From a checkpoint of a small transformer trained on Wikipedia.
Size: 8 layers, width 224, 4 heads of 64, MLP 1152 GELU, vocabulary 22292, 11M parameters.
Architecture: LayerNorm before each block, no position embeddings, ALiBi.
Training: a variant of Muon for these matrices, 652M tokens, 9943 steps.
MLP neurons of a small language model. Each row is named by its layer, matrix (up: input weights; down: output weights) and neuron, and shows model dimensions 0-223. Each number is 128 + 32 x the weight over its row's rms, rounded and kept within 0 to 255. Numbers have three digits each.
After each neuron's rows, "fires before" lists the tokens most often just after its 100 highest values on Wikipedia text that the model never trained on; "fires on" lists the tokens most often at its 100 highest values on Wikipedia text that the model never trained on.

L3.up264:183127089161108175140107117192093146136145148089156195083088140163081195111110155155133153126165129153188102116145176137148153139119143131142106103104149118072118101177122050152131095142079112158118098164147186181130116122124114130167092103157153119160173101084125129075163165152100134182118094138112122116058126123117133197129088140158148131111160119120152115180125074158182128094171105096152124111126135108129158162180119111088151066181112123123100095152128107145167110143147080086065127136104142087094132078077109063059121122123100146155121152143147209158084136098177124172145107134131146142107120126144104061113120088171127083105165023126177175092140114136155102147077
L3.down264:102140077126109169105242123109187126152103146140111137111173116160170096188131098123113154149126132139177172114089123134188133069156089134133125123149150143151107140118124071095065128110143185132132113161120196129155115212102172152147122187204112142143150047126095157089071140150166089109088126214139124166135151129118145130141194093168095136139068114055137131161101105069165125113124123119045075162125141150160123077136129095153125122139135132078134117116119142085093174130131177095148146096161155156117110109101153118104148144069125131121138104125148150123152148132098094105173060057144210122148114131170106107137142115106118106094097139156079096124104114092112114133169
fires before: "\n", "\n\n", "in ", "on "
fires on: "===", "==", "born ", ". "

L3.up311:138088127161089170076139153159157097152185125097163121107077132171102129112118141126206150105165178167125116089135064121130130154095148107077136095106142128127127094026085113110206172103186099100153082147164169113091084162090086142106081176114196187101174129126109137115104177129113115120165222118133064190127118099134106096080107157164137115109077040140148109146139145121108094109133155181127117193086155118121128144162114122096119128104160131132144171079097092120096179132162110161101130151093125139140184156139127132149143101206105122150104145100134148117108115097164134145117095116145069140089136102139146154120097142129120164183181068093143133178118156146133093137098
L3.down311:139119131138150145128173155140100148118122187098163099108049151184129127166118153164167126087151101155122127116146059140166120139097074149091150134190156162114144137047094107100165178157177104095122136161117097100104082172104111115113106157138166148112108191137071161131140180065158076098178213157130100140120129161154088149152076141149168127126097077143130164067113132135146142114096055117124134174103133088151142118152127139106066156135134146119098111089117096200089142119121152130132156162112110103183184116157113181115148144126138128120139128130125126114120115007153101124094134084126072126118145071149102118111129118106131202099190136226138128115138118165121092074121
fires before: " ", "- ", "\n", "| "
fires on: "| ", "\n", "|", "; "

L3.up144:183139155141120130138163128155123151145151119078131124113173125143065154116181141043086126133094149163178124135131067167128106136121164104175112120119179122113117120115137067175112085150126123186135114124117161144117168163151080141054165097153097153152153147145056141129107106142169112152152100110146149184201082154146146082082121123110155109102181159111139150103073155139154125137069125166135066107138094122136097140089147141074140150118211042124128126074090148120098134164074100158165144157088090135167100151112103107071199123135090147138105184166125135099080092151150135072114111153085102112087157082180180127205119102130110081147140121106092155077146120133114094109085
L3.down144:172167092119071147106160095122116130096112100136081160126198149158098120125085123087152090121150135112167118099118162134103122169181167139112115141115198113172072205161149179144154085131202069108119100127155162109077123143091109109101112159148147135227140120142127129103100124177099134095144137131126111149179081095107120064144116141163121123123126100125179111108099141123127095127094118112082165144085096127165138148049186129190116055122106099173096114098106101088093184150122112144160172157154168195110123119105092161082151094148131155126126112133142163154145087100185120166116083144128120155071134023153162155190117127124087082151141151108180174146135083118119116134107
fires before: "| ", "\n\n", "\n"
fires on: "===", "Date ", ")===", "=", ". ", "Candidate "

L3.up266:136082133115131134115113089152108130188161115113078158127126154161129087098112131184207167143115149097079153117109103099145097121107136129109146086133122140079113140124123140154133121131150085180118147180156147151152096195118084078100113127104086113065120079148172194115126164200121154131151160158162080182166128178203151070107146105128113039154140182152108163133141098166117129100099104093191146117119137133113107187118123134126077158157147087077154098152100097116049129085157123102122150117097105145154150103054136111177130126172110107170141116137084079085150117155152186145144112114142111210161099138086190092131115086109182176143120137118111063134109097114145167163078
L3.down266:109126128148139145089121161120175156126114097190102149101115155031088097114078184157193159144143122080113168117054150118174088159151207180122175154158121125140151136119124117163171096177105136141170134172133119132126103149062103115160153088122156118049109146171139185173091182155095108142124144094120123075119081198115118127113096124104173106104156122130130139135133158184134130098105089133149100170182100089072067164143143140106081130141087104076164113085106128149089091087119117121098164145143165096084105095119133138153143110102195134087150168141157140089169099073139058140186150148172146166079097113162091123109158106139130159086153131100116085139109113111131126174076
fires before: "\n", "\n\n", ". "
fires on: "==", "===", ")===", "1", "|---|---|---|---|"

L3.up980:072085097142147152152064113149118160109084134149135132154140137119159065176093095117193155083066107142105102112103135158151078154069074124149137112134130174059057131102125163118128104130162169066150166147117084162077175078136092137092118093153055121133088107083139136077133148171136191147125132117122119134123147172158151107198106099147108128137135098176147092104116126183095118165114150140076175098190181079167130134110110133161109115110153154121089104156103115116084121179133092163111130143094104178126162160141102118134132178214142178079155136148092132132153117133182164158118137106076080131159126151114107106166164127135139120189122094087169144119064057140153106132178
L3.down980:137135118116158118040103085117164189099118151127105170107075129101144165124091114080184158084094151125062085083128094181159129084139164105134129126156157142128145169126141125110122173130157160112128164093091187127103079140068165166106154141151166094150130084109171117055171136117095109107078070103109172096136162154122166179122124085144097099166143111146135139157080093140133143150066065120099098131116107107166163178153176098176174098087182202142139082106132148180149068159136100121113095118139126116090110088126116117181108144117154113102145218175123172173173133165145115104096167143138117145127192116131134140101137121115094176099115117106132141131113030095122149152145
fires before: "| ", ". ", "of "
fires on: "-", "6 ", "5 ", "6", "7 ", "4 "

L3.up97:109119085085047168114104075113201106182142192180089106182154111143083078166159078130164114161115115111099189139135061108117154150094106133078174143133109135110165103108156132165131099146168114183161169126153100157110156109108118190132079157122146151118106152116142126140109204180107162111067084106145180118110129147132155080133072148097089128116118167137148100140110120082152086131064143138115154131108119098069133155106127141128158161115094154112167153157153102056141139129125127178109059139117189104153094088130146145161197203129111135145096136120109082102150192100154081114149130132133121103135159099112203187072139104104106123150188138157135143115136089074119141154142
L3.down97:137140018110085137122113151164174145100158116150064073206133119168119089101164062128193100184063098093155201107126083110139160117120122119095174117153103160152145164157137134175090068111145139141183123136093096147110180110165079135149151162157136143101178121098165147123120177171141126078112111125143149063132148136130099108120148085106109169101131112171166119115158149152138105157083147114106074112123124094108096170109136088127153134104130166067144126172121105069147140053130167216097082075131126200110136113122156143205138118152103132176111138095127109119135173145144117145102085109134110099131159111096149168093166069132109082141176112149139134117145122076134166093119
fires before: "| ", ". ", ": "
fires on: "3", "2 ", "3 ", "2", "4 "

L3.up774:137147169081114121181077119123097104142209089126106199111119170074115063150178108078143154163070169143119088130180173120161098159127099108100109138123153121076137058097152124130125154121148190153123071181164135172105132105084111089117130125164091114136131112064100145085146167154135104161112093112128127131121141148194155110126058125110091159140160102115149066128126134161155124123063078114095110147137123127146074144121094095105141138137126137151190128041136133135157139099074095157097141120143151167097073149105159155147092141152210148125167114161158170142164104074141141169190142117124144182144174070112160090110147151111115167189148168119109178122094058123132149101111
L3.down774:193124097128128113157129082116119147104111062131135162140070188110152121153177167160139107179122066136116111147184095087205149126061157131102149107119196094155065091080105142078128145105088132147040109147109177128138114114129120123122136110110101123104159159122092134138140123196095112138146145106140172139115158144166151177173113081132077096131163109162118136126056131180147138099082109176135108118062116139128104130118116184129114140143139103137071139067140130091126145099116113113166106125171133122155065171065135122169113153178158112152121104190136126160206141160124031164134122184104215149120140085101148123118117126097102095180123124182137092115132142142115131137062
fires before: "s ", "\n\n"
fires on: "'", ".", "’"

L3.up116:085125152123102153159147153113159152096221155061185066086090156136124128130148131104120097153088167133150109124148118150122132168122103156092100110139144165194060141046131113135069106175166161172132119115132043115154098126120190081103102131143093177108172184132152147129168137110155145147162068142100157172154152134158183108126129148092118109071106122067148143132080082103168135121097120107142157118122089091134146120118078158099150105091142155157152138080142082152158151075174170161071148110103113108112142132100168155130065133124050126088098128161061129118171194111121181139149111168149097122148129131145099154093113144109127127137164192159084118102061099163133142114079
L3.down116:125121120114140175131140129144119141153143135150143174075199126126100132125129123139150154109092126117172128123114171174114176113075195127078081166149111085145098158076084149076096084158159083117127152135137057141172098098069070165128140157099120087106150133134138167149158144128097143080142206111078188138119104120105169125173125108133124113106098067186117142114078205198127146141129113091108159069116167160081149086154073152125134156106141154129107099145149099046121166089089115140141149178086150105102071153143087162153138170117092163167125112197133138134151118164093082135159159164108066091048086136122115109176144128118131135151122192086148139169119073138144152137121
fires before: "s "
fires on: "'", "(", "Russian ", "American "

L3.up356:155158148134200165144137185164151156156134091075144140099081124119153148113124111120115105119148125137174143108157101148167169123141151120161136144152091105109102118150144130094096209159126122174071145098111161101151105157141125137129121198185136048118107089109086128101128135128122145154140162073090144145117041152114109124147160062070072161129121092051108163084091122151085120166112160132094144073083151097188092186126102112084091158136145085137123069188113097159099055118111152142138125147127166140101183107070098148162161113162131161142159146143122175117132125116143025174123107138074106153082134148154185096144101120105165122147074170133133146084071115121110171132143
L3.down356:096137154125157128134157168077148111166137102095169163118151145089162162056138111106133188140128143142165154163147093109118142113118126115154154125124087137134080208199081096132111145149153154137111046100063098143123132130184090139145161130119137116117101103113140098103107146156167118184144082067074064095088148142045101156109120132089131128134190104086134146139098144191118109171127120179092137088139114100145105129154153089048096118151207094132139171156170093118116063135160171191071125099117125151106186120096123163163130109132162143153146122109161138182152099167151079139108103173141127147109119124088162127126140085153072088163122062062126127119091101133171124168180
fires before: "| ", ": ", ")", "–", ". ", ", "
fires on: "9", "9 ", "8", "8 ", "7 ", "7"

L3.up287:118083057102114137173163123121100145106145102120103219151112163111125127116093150136136167144101089127140109180143163153110136091159143149153116055160148108103082111100128163105172170103107131139150154115168168161146124134087038135127093113073159134111089098104155189131105137178129123165162114138090183140132102161165111087156053091100143093111123123151061170134091094179106121116096101119189136095165145121157176182131087149068105106150147111160175113116084127094162132066138136155110087148102117136076176046123158115150195130181145126157163108159126147158174105092136069111193132158118138136128142108130102112131061129120165140144139131194077077150133104187160096152088
L3.down287:126114071123155188111156135119162158117158092159099116067113119097159156162160145161120140164097098171097100100173122165073080069096165159147107136086143115125079094128118112132150166122132122107128207130167146188153094134121086109138117089128135172056065153113119103067149148143099140180184107167101179132100114154186117091111079179103139092095125125137095177171088122124165120172142092164088183177146111110169064117156159169150155073097158177069143028093139100107124153127137112148117095133090142113092117119139134134124100098157166072132099139147144120147120150097154111181126117138071153131119157117132110156148037106155145118103116141229134130124130089115135143184150
fires before: "\n", "\n\n"
fires on: "==", "==="

L3.up674:046107178162107151132115126118084076126114093066138089152129159175111129100133179128125183108086137142152113131140108189163113118151080076132127137158122114103070119111160160141122116128085153128099140120083142158061068110096062164099129138102171159112170128150125136073104163177118130082125152140159073131095122155154174112079101132071137160108162127078094155121168117178138080162131111087128162130144053085131158145141137202091085116103187084095126167134167106119095070117128150132209196175163138128155152186141129137122122112145137123139173195154162206172174120084117083140113118118122108177094165117135143101130115103108073090104145129085125117156193167122145110105118
L3.down674:127180079177053127121140097123127069124088119133090072194130162161126080112122164145083150179125096073113151097091203156185159150138127142088124117166147107145112059107144116122113100143099114149154109104117173107040097106141112118102127062120151113127143133107140097088120111094159054090159070119191138140109121115107130103122076168051128201127117101131127105139166152156133138096166150113135125143125116121138099098179153183101119162057120126129123138121148160147072107178154109102120160112169223148115158174076090159130113164132114131119112139143108176182181191124151155157157151105127178175067103079142112139101170131082066128137136143103123150149158150119133135185130
fires before: "- ", "| "
fires on: "\n", "| ", "- "

L3.up107:117082134151129196150177115166150159142073119146130132108135101113124137165125139110126132147126121093169120096126162046100107165131112149154095087081137097126093099159099076117077075093127076155185169148093147134079139142135120119148119149110158191144135177124102106145178144168124014160152102129164138151131136091128133113086160096154114085070176117117162148154140127121165094123117053114065154103157047118169171124097104153156182182106152141101128154071148067131118140138111175163093133145144136062098130176172145201136144142125103150156198169077100164102111110108157129130095199119118121131143159136160137192163094128139085124182102050141149108131127120141122153102166
L3.down107:116136169072160180112191129117151116190098115099079131074111095177165126152105150097101159162084087076149112101127151175059117071132157111133098142113099061137095149138126113123120067075118080139126123122102147155090080123126110162164133152101199183128157169105134088070150171130153103115152100140110157166073176125155115110121132099126121087081147111158169145141158136123191090139133092127128168103173104189143202116108128134166182149133097143085099132113160091085084134187107193124136118123134098046136115165198151186153139119108100140175196193136084142087077107091158115151118166120110183132144142152119155124134117142178098085126114085130121095101168149101095125134139
fires before: "| ", ": ", "\"", "was ", "|"
fires on: ". ", "she ", "She ", "Year "

L3.up145:098138110131112109159158148147093177143087178195153101108100062138136108126160118110090106122113145145186139141074143111148114105115096099156119162158080112125126086092172145160098103125077076134146135146178082177161151103058083159108195123156121112135134114131128190138126154163130118127159114084159113148144089169124155151145095137119105076158122146122155106107105137096122126065106132104174164120103125046049130225063163131120173095176114119147102074104150121192124106146147129116131070143176102128242113138120138093101131084141165171150140120124176157136096179173116131125150109153113142160109099180147179167171128061081151086120125166085146174139127172111082125120113
L3.down145:112149132141151091136136126092123171180077157110120126134145140076143172146119150144107093172113146183143153155174103093150128131175165139113138062129153145118126095122205170113164114080127151147060097137108095109166083103090133144127063134121112131128138116109119155207110118145149139144116085093133154074155182183069129137101189146125173067122161117054122101097170127154137150123163116107122151166174124175082120207125128103152116088139158127186144141134113076131128125130127156135085137111107143064193110174097151129103089176074121143141075102142106100097137156088138168211149080128126129105056117170087180128156068099093095087131124173088128067139090190121139087102129
fires before: "the ", "his ", "these "
fires on: "of "

L3.up257:175135111132094148118128168099129150112093114133086188176139111113118113059141083148137178138161154120203142213189150091119102089113148157140090158102116127116119151141159173127095126165107123140152202089146165127100126146106113137159160111100092123154111133130170193106126097178097218147077120100183190116122108181088049107135137121095135152151084175155115196136126135097165151122114164121123137136173114107097059130131084112104154157127184098152110127122090061094094143137050145123129146095152138176107114077106139085174105097084140132131136151067123159128198117110130142117151172140105168129137135064151127142101139069145075096128148157120068072148109082158093124147091
L3.down257:100126149128130086160119181097107114110177160191083152140121134128188160163097151143142088110113074092087077106164132138060131093115112082115123113133104157155109117148057144089105096149079135103185143163143172140148124155152122105083119116122207088144113149108156091112128047111086091133148108146149150116144120127061146115098114163072141110153146107150197171136115148090091165156123175150116115164071176138156091120126183108085129111081128146093124156121108149131148114105171126098206123127116153135063123085088122166080171156167146148152172148104154123149138176094155131130060087118159108171153126192096138146103058081148148108066180177203191136100139118108124109130171
fires before: "\n", "\n\n", "H"
fires on: "==", "}", "==="

L3.up637:138192131155127130130133090157183125119112133130131166133082139127155088103181093131102107080102125174109130146117095164185147189119116139117177114187132137170137112166074177061102122109074092131146103124171114106137104126078099148197110145124177071135172160150125187133110117134079180104165181142148124144078136153037159118128105128110115086094139175109094105105184107128202100099150105158068112084107133103122102131098184120186109125108117117122145090192247174176144123073149154109151135177145115127150129101112100177115111161165105150107162187137081131133140108187114126139154121134083143079069120146150127126110111066134089075141138106135126113077100130159140146120162
L3.down637:178093119155106070077179166155138185132155162179112136197154177118152108097108086107110081165162176115097140089154145113123117103169132075126091154171192077155153113182134096142085093118125110130131152120099119150126103114205147175143074135144118172145115014129154079103114178159177101091120093063109114084135165050122144114099180179145123105107103126084182122106109114136099123151143162104136158132119156165123116097156143157085107164116150158152166091114146138094186073128149146136084135135103113129133141131126167104095119039138183140165126084150113152145113131162082158125095157062145103142119132151111075060079113166116148148161125147134073101160114157126168150114141
fires before: "| ", "|"
fires on: " ", "— ", "– ", "/ "

L3.up235:166161143118066132155116154106145118164157132131114110173104144086110103174105141072100080123133125116093108149132155166122079165052128106128100162100150154119132186110116170183131119127125153180119134120172149131126104124151088124123120060177158169119127089162110088090084132146091166145117140126126113183137151157116092141159138117066135119163089164152151097056159050117076175202110134174104136110104134101125146141101145069201101146066132122167172156104147155118117108091146141159191121099100081071148114087125116098148108110195109182223205174091154190127067094117130085138154110110177148142106094110187138103105105076142126116153124140127088165141133117126160111093089
L3.down235:129105195083128094110125088102132149137164160137128115147149146121132085159092129140100062152122167121098202164129193142132132229159109129054119105133103135123166120121106185122171121138112133109133135121102103142148140146087154133192108130149100137118129167122149158137165128157099145051162159157094124146158101164087110159080195066073101094148162130106141130090124127127133153129087100144174118136055107087069107161137215158134134149101138060166050098112100120152120147105173055111120134147142121139063097109116138134073158126156174130178132099088132113180095119163091080222157118123118101124115116088108163146123154167167122135106156119102077145205093141136101123158113
fires before: "the ", "his ", "World ", "this "
fires on: "during ", "for ", "During ", "After ", "in ", "after "

L3.up791:122110137180164130151133142155150127130152161070104111155097099207062106138137093167210156144133113130085081119129157131076085141126139120120145100118045129128062088130115189131167147147122179124133154156135154100130151145136121117068024171113153099140093112150141127137167121144162114137135174104166074202157086101153121147119146067146134112175101130123131105165100106103072111185126112161129121104096152127092132166116086122108110123141104165057125144135121132136114231115076054144125062160140163112162130115162119110149169104144139110141122142060134106102153165103142179122122145112166108128145107145166132156115154170148108111201138133059086066159149109152178086189141
L3.down791:169128159141098105133158115098158140130176130073160092102134144096100112092160116118141167122181105129148122147130140144140207150093115154031125128145207100147179174139093078119110117177118155163164074130088141117149128096124083103150126112098147094141178084100146104076141167153123142153092076127118139154095130112115148180149154168127111162128138083181174210094170127065115123131097142156135160133127164192149093087139110136130123123107111159080133098173150137159114103095140113177158137127092154070130084146101125146108164111097126095147179100158104151101104131085168155148131142144171100095076098107185119137040109136120153109107111071016152168163106113072068148074147
fires before: " ", "+"
fires on: "| ", "-"

L3.up199:225102137089144116141099112183144170118173105130118144147155130137114158160132175170121132126157130150105132130162034179116110128140107167119167117123129147088133110152135146138125082152110131126130089115066086138173119161145084096151129137132103127099098113199140182143155122145124177142088149126213188152183115090101116060143100101123134111115166185160081124035061098197138105137131091120082106111098158143042136111098068154064136135152139137118085160139148118128135118126118074157068105152113091095174109146107095094159137066134121123080113168138102124090147125150157139133128110175138117165113090148121172185088123160098084133170200097134071159085156156174125121124140
L3.down199:178113122058113114141122144156091140070159105131093158100118132171144140110132090130158144129084183132077059125101133124092152105137181173125142113112086072104143128102152157148117110035125175064102095139144078112168154102130172128162081113110130134157138129101155141120066091161148145073155158113155107114115117147146123113130112091169097162106124102091110093119118149144123151156135116090153162118089118181073115136129098104096097114193130176124149115124125068193121142136117095135104161214102145138108093119185181118116101041137031180067180179119134124149194119091156104128138146207116114166120181128176175158148150169108175151156143140077142129113175162120128142122097
fires before: "\n", "\n\n", "===", "201"
fires on: "==", "===", "(", "and "

L3.up434:087123177152104170129130087102134154040101120137096136156168124131131123161163104162170137099135169119147146075141151110172110123143143139133121169102156113111094113144110109066127069105128154122121202122025203167149174201146111128134106133143088169161133120092148134101126158141110119142070091181164120211087109101137163126092127144113170095135159168131133123114095084138119081132110067113087067172137072119147140114142118123178083136081169147053126112120091130043132162174125142157106150089153136066155113141147117124126169128155132163195118166144125109109062159127130106157122104194128107119154168151152127099122101106160109092121091066122144146177084161120105151061176
L3.down434:079134136134072135146112047124179099068113093082082176137195089093118123135191097156131151062092137131112108078106133109137101145106107153098129125099099119119136170171145119068189087106129098135081161111107169180139157138123161138104165106096123122095137158064133157136178176149140208137129119165093145118068164064090088150138096096100141126103130165145147150131096128139162097155172079113155137173167096133181147128168142152145116133087146115129123151153184112069090155134137140192127189086116106096139049161089155116116168147174093164134131120134141138137056100130147092165140126192169140085094154132174146124138131131121069095112116075115186145170131085105161100170167
fires before: "| ", ". ", ": ", "("
fires on: "1 ", ". ", "1", "No", "aw"

L3.up760:094120113101078160138146075094149139131110109177123157075202194118135153152140149121148107093104091137159133111122160153103051144111139138122181074140100141136087075077120130072142117104112148136111128069120127174166112099119109139085151098197104136182135084120093175124124176146143126130146116052140178047132158146148117114136102234077110108183087154120117151138147103130064097195105107144158169121055145056107135114141091119148091091121161126147135155131089133111111145132130116116151151120140132080131148171152099175083159135139135190150155186098116120112102229123180136147093179077146135158137196115139104184110158137124159126165097114081127137128129162162135149122118
L3.down760:198152134107143123129089161157164116176124130123167125117199164118076120097107171146168099089090144129125111148175153115158134157065108124112150074083113088144126121185122154128141137133139128137128178165121141084147113139116147116091175128106111129184115136149094059163084124128121132143109138139119185093186075140118194138158097136134169122064165141170185078139128118113111126122125128167135121162174132072128176075153139137184203055109164129188113098111159066122154139078092123063113092126120121106107144101055091183105121160090126142181108111108176107085130096137108106174117142123134095149140065089150106159149096114165142101071132119143162087154114209108089177148051
fires before: "s ", "| "
fires on: "'", "-", "5 ", "2 ", "of ", "4 "

L3.up839:086129115169133145169170130165101055108173130144169157143085111114172098107151131124156149098076130099117111124113081139158156193118185148102093162166082113085166150152086108144123126101125125087128123091130131073165095098138094142116125125102091149096109088097152133106155150177146047096204193069186087091150150110111175088116106148146147131144149075150129107108120138124099099090142079120126207133165129097126163103180123127130067093170125127138128089133187143133046162129133158145150091149200167174158125179088201099163083146165113063190140127103149087107170157154123134150142159110101154113141134138073091138077103099149169172155090132112103104155154138142080098105127
L3.down839:109137145119085156107074104097162128156089108107088098144162144145172142028108151128144183166085153151155191070168180150127109158160144125098154159192138138104119126113115125160019180130099145116100160201107156085137091168132120108121151143095172104119071115126132142153142118143113102115151112057165115133102115102049166060182148130171142104144169112109121072139130151164174172103075048135178148092129074144128099147114145110102125122074123080086131106149148156184121115123117172163130107169182154113063137159122122162149090183091140053121138116107171170118119113115136113151135109107169147123089134079132146124143152125116178165134069130137156097124115087110130128173163
fires before: "\n", "| ", "|---|---|---|---|---|---|---|---|---|", "\n\n"
fires on: "|", "\n"